python train.py --n_layer=11 --d_model=384 --n_head=12 --n_kv_head=12 --head_dim=32 --d_mlp=1536 --vocab_size=8192 --activation="gelu" --norm="layernorm" --norm_place="pre" --norm_eps=1e-06 --positions="learned" --qk_norm=true --attn_scale=0.177 --bias="none" --tie_embeddings=true --parallel_block=false --init="normal" --init_std_qkv=0.0306 --init_std_o=0.0379 --init_std_up=0.0437 --init_std_down=0.0437 --optimizer="adam_hyperball" --lr=0.0116 --beta1=0.9 --weight_decay=0.0 --lr_head=0.00559 --warmup_steps=152 --schedule="wsd" --decay_fraction=1.0 --decay_shape="linear" --final_lr_fraction=0.0 --batch_tokens=131072 --seq_len=2048 --doc_mask=true --train_tokens=1150000000 --steps=8774 --dataset="wikipedia_en"
MLP neurons of a small language model. Each row is named by its layer, matrix (down: output weights) and neuron, and shows model dimensions 0-127. Each number is 128 + 24 x the weight over its row's rms, rounded and kept within 0 to 255. Numbers have three digits each.
A block is one neuron, or neurons of one layer that tend to fire together. After each block is what it responds to, as a language model described it from the Wikipedia text at the highest values.

L2.down1439:106126092142139140143117088095140089156121104147089123139143140087129090139103116133146167094127135159113096142110124140153112114154164115093112115076114163124149135153140141150125059123122129154149140122140140092147105120184097121140137119153138123105133113128125106098168092105167115085118107115137137151119123141100161126144107109156119096136110158105119123172083127099118161105153
Mid-word and mid-number continuations

L2.down1323:141143161114129121139123115110147127150134122140102180122113107128132106116111135150126114131103154144102117158143154109118143135103135090131101137163122124106124143139109136140082154118141065136171105130119118121160108126121119123134131155130147098102153170114143145130091137118078108086086136114144139156146174109166182124092165132102143103150123134161161132096123126151132058080160
Table column headers

L8.down139:123102095100111124109109113120136145113126117085114113105175153174098124136150143132132141148112104090169101158119139135120141125120119141118135157123119128124113146109130109168134128111142105128127126119121101108088126155167103161093139173090087126141103121128128114147118094100141120106107132134152161117144077117095137126149158141131147077102113154103122144142122156098107095122153
L8.down648:107153178094079108115108095134138136059141108136116154189135108090090135085074155147139117129145103129124119134145119126104173170144110150108119144101143131098139113107111154134161132081148114119143117135101138128127121145134098126152145092118183136097132139114129100088129112136126115097134106148123128073111152120116106118142138109120185163117148199142148130103126106151146135125150
L8.down806:107138142127093149146142135146086050128122123141093147177125090177148168112125137144118099119115110128086165109049122145079156125119167195097124129131105144089093125105132140121128181126158125145132149134155137143136134114106119134134166170104135120094095143135137132154155102094132133076102105096097115145164161119132109110100138092106089101162131197133115096155134107131112078150133
L8.down941:116111085169082110138140113096122145110144131139077156112158144152111099143121106137173149126112127104123118136096150097110136125067084161153168098113128130089151110146133143149075130099151150111098146152127127139096120144113113063156114120149130104149121124122136118141050088133087171049123109127121170139172128149143081137129127134098106126118113131129139135125130091143107117124129
Date word after "on"

L8.down395:123095149112139101117159116052141130142144150111104137166158113123129114119122138107099165135143086094109140117112110140099138098112094116146134121118179164150098112092136165116126104141141114101137121120154156133114177112065145121109163107115121134104106098128116122128139167154150155130130094132126097121109168123137140138135178099137133159098134159092142156157139138128108129097136
L8.down564:106102100093132145137134118129146153047115148111126115105138156143094138138121097112131105169147110131121105153130151140148136136122124132148179101158098142117076135157159091136149171130145134137122165155090128124161103145155111106140115130097127192143122135102143130104118071086167080154129162131135139155136049150124117119161117129122137122106172109161134110139150133121149142132125
L8.down841:144143144138104150077165156145115142075129136070136120132082128136109114157140128143159120116153162137089131110149154139114095106116128097101131098167136106097147141106116131121142122163106101100122140146109102156142146122158126123112131170182097156114122186112132109185071135139098126105105161163169100173122097159110127118153159133127148100126119145124175152125129138128146165146160
L8.down901:140130159106112144129146145150153096124154112119116099156096103128123093119134121109092115189124170123144118135148134126110119099087105139115144146127133162108116153174130120098164124100111094155111096123118105164123123135107137098137154131140133094092124135117133139134095062111097125096172121114159125094139078124135140106131142149102121151127136112114126145122170087136139136121112
Table header cells

L7.down26:099120099158135150113131148096161152155139094139087137111150117061140133119167160126114101109168104154132139087148110161145119119146068150119117156134148142133160137132117138184163158153123130140146137134141129133111136132176091099134190081143141108142079163101124159157152153072086140094137145085126121136100153124109129107168170106100116120130116149112101093109120121106167110138114
L7.down126:112109104115125159110159178125120140143130121129126134151152109122152173095146168148104118096108114155124085104093117070152077143129155131095117144156109122101150130137155169132143121120100070150131101108130112090165119088168132182109124140146124120099080144149089139108165145117131150086106154137147135131142077131136165139183141091149126106102144115108137126124147100145129147145139
L7.down212:116111150093151120121144132116110123103097101107110119135142111127096062107134127102144147142109112147145173129169151136141133132107129123112108126101063080138109167162144104118135124120197140112144104099131164139147118141177116129124135127142129155165113131113118128117138139129089079150121120119079124141162103146133128132136146120126118111155166095129127096145097120087086097149094
L7.down215:152137141150123175120124166118131166136125140124150122120115131095147122151165103116142107192109135131121118127085129155127163125179124177122160148119113156099104150156134120137108124145088109129120161136097082139163155133117098139142109132154128107117115153151100140132127134095096158120103127130140114134133154086084141172084084132155183135104144144116151128130109139131140120124080
L7.down256:141140110130126091153180141157111129110124124095105162108124128128101136152179124117179135117110062130124148153089116172118156116149124083134092107136105136121103113108110095131150095137165157126163154132177086097106167176175153128133086165120143133109128141123133114115155130125145137117102118115115107125138122105125104123166106148127125142136151074134106142138134143121100123127131
L7.down326:122130159082084084105151102158108128123106129154158120186133147122114103129123136119148117136133133166127127141139137107142190125125123125136152075104158145111145093136144162172132103187129135139179093142162120131096138148112093098121175171152126135144165105124126106113160104153107102133067102124147081144120127123136111125175164125126140115143145120180082076128103126129086146121093
L7.down362:140121112145135168126148129140117104134082110111150103132150139130104112113114125078094125093142145121178182147096118172126160156162144164131087094106115131118141121108128144141124146114108123093123146152141165138113087155124138131140142131114150110169128127133102144160139088084136165089112154063185099117138139088094155119135168114120134129154122136152133134136170157150093126117160
L7.down429:130126085178141102113102129151162114103131183123137122132126072142151147106139140063086175123131113129164141098088131102124113129150146168121102142164140104126135135108150109152152123159159109137126104145112145174114116128107107088129129098040120101110082104098099161099146106153148175106129169126090137101112098169126127131131150078148117092098113153094114148167105172121140122136145
L7.down555:131138127145127132181123140123147130103144120101144109093176125173099115110111149128123115119153116118115129120111112099106139126088123145084119122133099116111143076093114071139126122131168111130143134155149130129121148145147158119127136179183108150153135129139150102191128172097138097057163110130139123138092183132113127135131124129118095105148148094144135155135082141157135138136149
L7.down660:137162135113115146128101135124140107122147097155154110109114159141119169108091148113136143125121124085155142130157149120109147137078146129169110150139125106097135105130130110124100122121164124142122105151142145157092134119130172195108120133158118123125141100094146146113136112091112101093144084101138124092136117114165123148144143158116118126126144119098137156113115152106177097055115
L7.down722:098115125082100145127070122110173086075094157131172103145130144137133142155146094122110154152119099095177178146128124116116139133125136124108125188107099148160154112150171171064109148150155101153156130141165170100105127130123154122112143102092093100133135143150145150130113155128052113115131114082131136143129135100129144157128144132116122130163073184130132147122163107100139129142160
L7.down797:105106115119122153104107129119127129120121097131119149104137093149097107133135120138163175123117100151125086137159147100160102135099133116134137137089145110123138108118117183109138092140152110126109110116111142147134145138102133161129142153128132122097086183125110152089143123118115141115133079139157126149105132164113105136175139149142160123138127130137112088144136108167128127100137
L7.down912:129110116149139120086147129139101131124115187143153131150153124167155143107104117124110157081149096079165137104127132138096144113124179077147108152162105159097084139103126106133150179115133151114159121111131110136129098125100141108099162122111090121122117152160163114103117121186105141099107108117097155155094166133144133106081104087147127140098125139140099145140155131156134103142108
L7.down977:131072128097168092122132102076076146111141146134149104119111138133106169148126134142129085128117115135110110120136091139079168162121130105123142130146170151152171122108119148104114062124092144134123111106126127083140138101113123134179136147121125158121168123129137156141122092147167138146147167122103138103102153131145098122119153149120147140109136138144152139147124112141149125135140
L7.down1136:118168144106099085156120133118149147109143181126141183100148149125115127148132133147109078103132083104171132145074143164138100135145110164115143092139152138140133135095147116079134129136158142112155097138151096104138130137087115153114147163110132123129163140133169150154133151115111141131139142113132144167127118159134094113116121107109095097116153091169099117100121127114097129125110
L7.down1476:161166093127118126120153129118096141123147119115169137126130100088136128112109138155137150129108167138094118134163107088116104098111134118098138134102173124119120105132107161094140122115103118126102109114145169131123120108149134127150136148117118118170121130137136167149127116061097157104131075105107117112155126122103085096164109116121193125135152102120143127128180119142126120119122
Token after a dash

L7.down28:124101119113174168118133170108113150126135103124128117122085120135148136140131120154113081134134109079132108147093168094148108097138118101119108132128102100150102149126177074125137169144102136150078107110127147174137145128142111138150150175110137121143088122128174080138135076124166108126160129139115105116111154152112125145117130143113137107129120144161105076093141139128151144114136
L7.down329:122113136133120123120140141143130131135127145130118141115126119081098097118129139087128160147115145139137117114171105123135154119081186179126157118128150138136167146165203130167098118109117116140124121140163147100114123142117118129138116107156146136185164119121132164124103184146119085051098130108131114120148105105114125086118162099124122126143114130135133088161172111125110120158106
L7.down378:127086133072174146145132120131094156128136095116129155119109114144110156093143103149144124115130173138136131152162101134086149122159109146139132120147123094170139114104140118102122164120138108161099107137094130111144141118134159135145105115145133127116116123133146142127128122128093103090117140142127143135122134151103169118097152093136123131132097133142148139114117146145131121144128
L7.down471:114127079140155160091155148113159105122149135139116133169161134132105141122113153126100130124142131132101176119117122127102145120090141134123152126126131113109156092118097135127130155171133103103141163144095127162132153119104120109148136128103131098098108115164152144139158195112137157073079147147110202093109164167118086173122137110150123113107055116125157132130136086184139118132150
L7.down489:128144129154125157194127135117171075138106136124118156124101085130108153144141104105119123114121082135110142106128126083147150103174132112117119090148141086137133129177090122068142190165119143131153093108073151110122113144128150139159131155065176133130130157174111150096137125134121134131094123129125138147130149145137129167146123085159126127105125145085064099083154123101121109143128
L7.down514:117111083174170152177105107140152150161155081124105125099148152145114117114136184130142149151169107131121080119149135151113126098161144130157133128100157129169097074145133158116083069104137140122179161127111121106102157118105133134133177117149133087117121110145103140122121092128092124088150116163140137095132117112109105134127077109143148131131162094101065124124167094114086116095099
L7.down540:121113126124181127099137117133087118185131122109086080153094140127107159128124109094151121105124175101143165189081126135126098113138123147168173160138103103134105141151122133121088134076100104118119093140142140177149094117122139128097180192115154134147101130133141139122115123143141134100109126120131144145137121145133111111126119154125071094140111120131137095128107143140089131132112
L7.down611:121118111080146150128137135088135118089157132144086099123137139118153126119103139147148139118096184084147114140124091170153147111090130122099160127115090125102138116056153081129134129085075116125109122116144139152142122127118114109111117150151127177152158145169151154076129088144107138089120161105119122141145148141088102104144115165109131139095136110117188147090125148119136110081124
L7.down626:121098063110098154167097143119144120107121138181113150162145140109133145105112079155162100168130127093098109183187151111123131143127086139118092142110156140122133100127148128129109126088112151101111140127126149112143141135105128139144128148135108124129126137135111145094098122161107101114116111175107153115112136087120119100137101137175117112133131123115175159098138115122151089155142
L7.down943:137101166150156090140146141119153133124095124056152124156146110143170174129153131132117124090136113148124164121117083152156117139093126142140098084159138142155128070184138124158103108147146121111100115133143117135128121110102121181132114150098131100153117143117119115111111138158150152171148136096102136186123156128137159148088124113129090085094114099136160134149138192090122129103106
L7.down980:130150093100120138142119136127144161104131180113103159107136107139171176106149121130123136109108135124086087140131100178116128136147121069151141108124093098163136094125081122134153132177127130130109129155120166146176138150119132098156147136128115155155106116163107113175124071152144138116128086154124133132153142105107125114136191145159150137161114083146129146101147135146109100106161
L7.down1134:168070122129150104146138119135155151150099130126071148124095139123093078121129147138137135082158141110108131132108130074156197118132113137161122125171144126149124125134147058093100126130066102138150119125127130152107109119136167137144154131125127139121107091100126090107119133104095100071108104080157118112151081091123103125112109129147159166152135138125112118129153133143173095126119
L7.down1223:145112128173115112153166109113141138112089146160107138157171133105148167107126120139126149131126107157117135119121148097149125165088157091111156158108111151136128130129126148138122109095143098108113121102115124131134160123095079146145145117111134144116150113166104167140119124150106116157092151113074120160132139176126107108154121090146124095140109142134099180096098125129081156134116
L7.down1234:130200124109114173164124113132166065177152118155135131128128127118113127158152125144086135097145099154152118134093155139149120089121072176129128100110127154097133139078156135132119116128122131150141150095085091073117148136179132153121109125115162141071134133098128110149122104130139149110114093119096095119132154112120143115092064114122146125166190136166149150175122145149142108149117
L7.down1286:151125089102114100146127073077127127104153117151072131084145122087102118132143129102121127127169151126093141094133157165149150121163188135127148106121114165079144095129131112145137110120127091114141076115112118055150117109134149127090128174098136126103146142141142112123122147117132148134144111143175144136119139092110159112121130108122087122162165122121117124125110164148115096122142
L7.down1358:126115141111132129145170057163164137088130079164142128073137135119089077102147100170159113117142143130106142145181126161137159113119111151109111093134144116095088102120115201154117156089116114087142175082162138120163144105138130122155097098195065147114172139129141145146104089137088123065155132123136161158138104105124097105102166124117120148094143126112130120135121102152128120121096
Table header row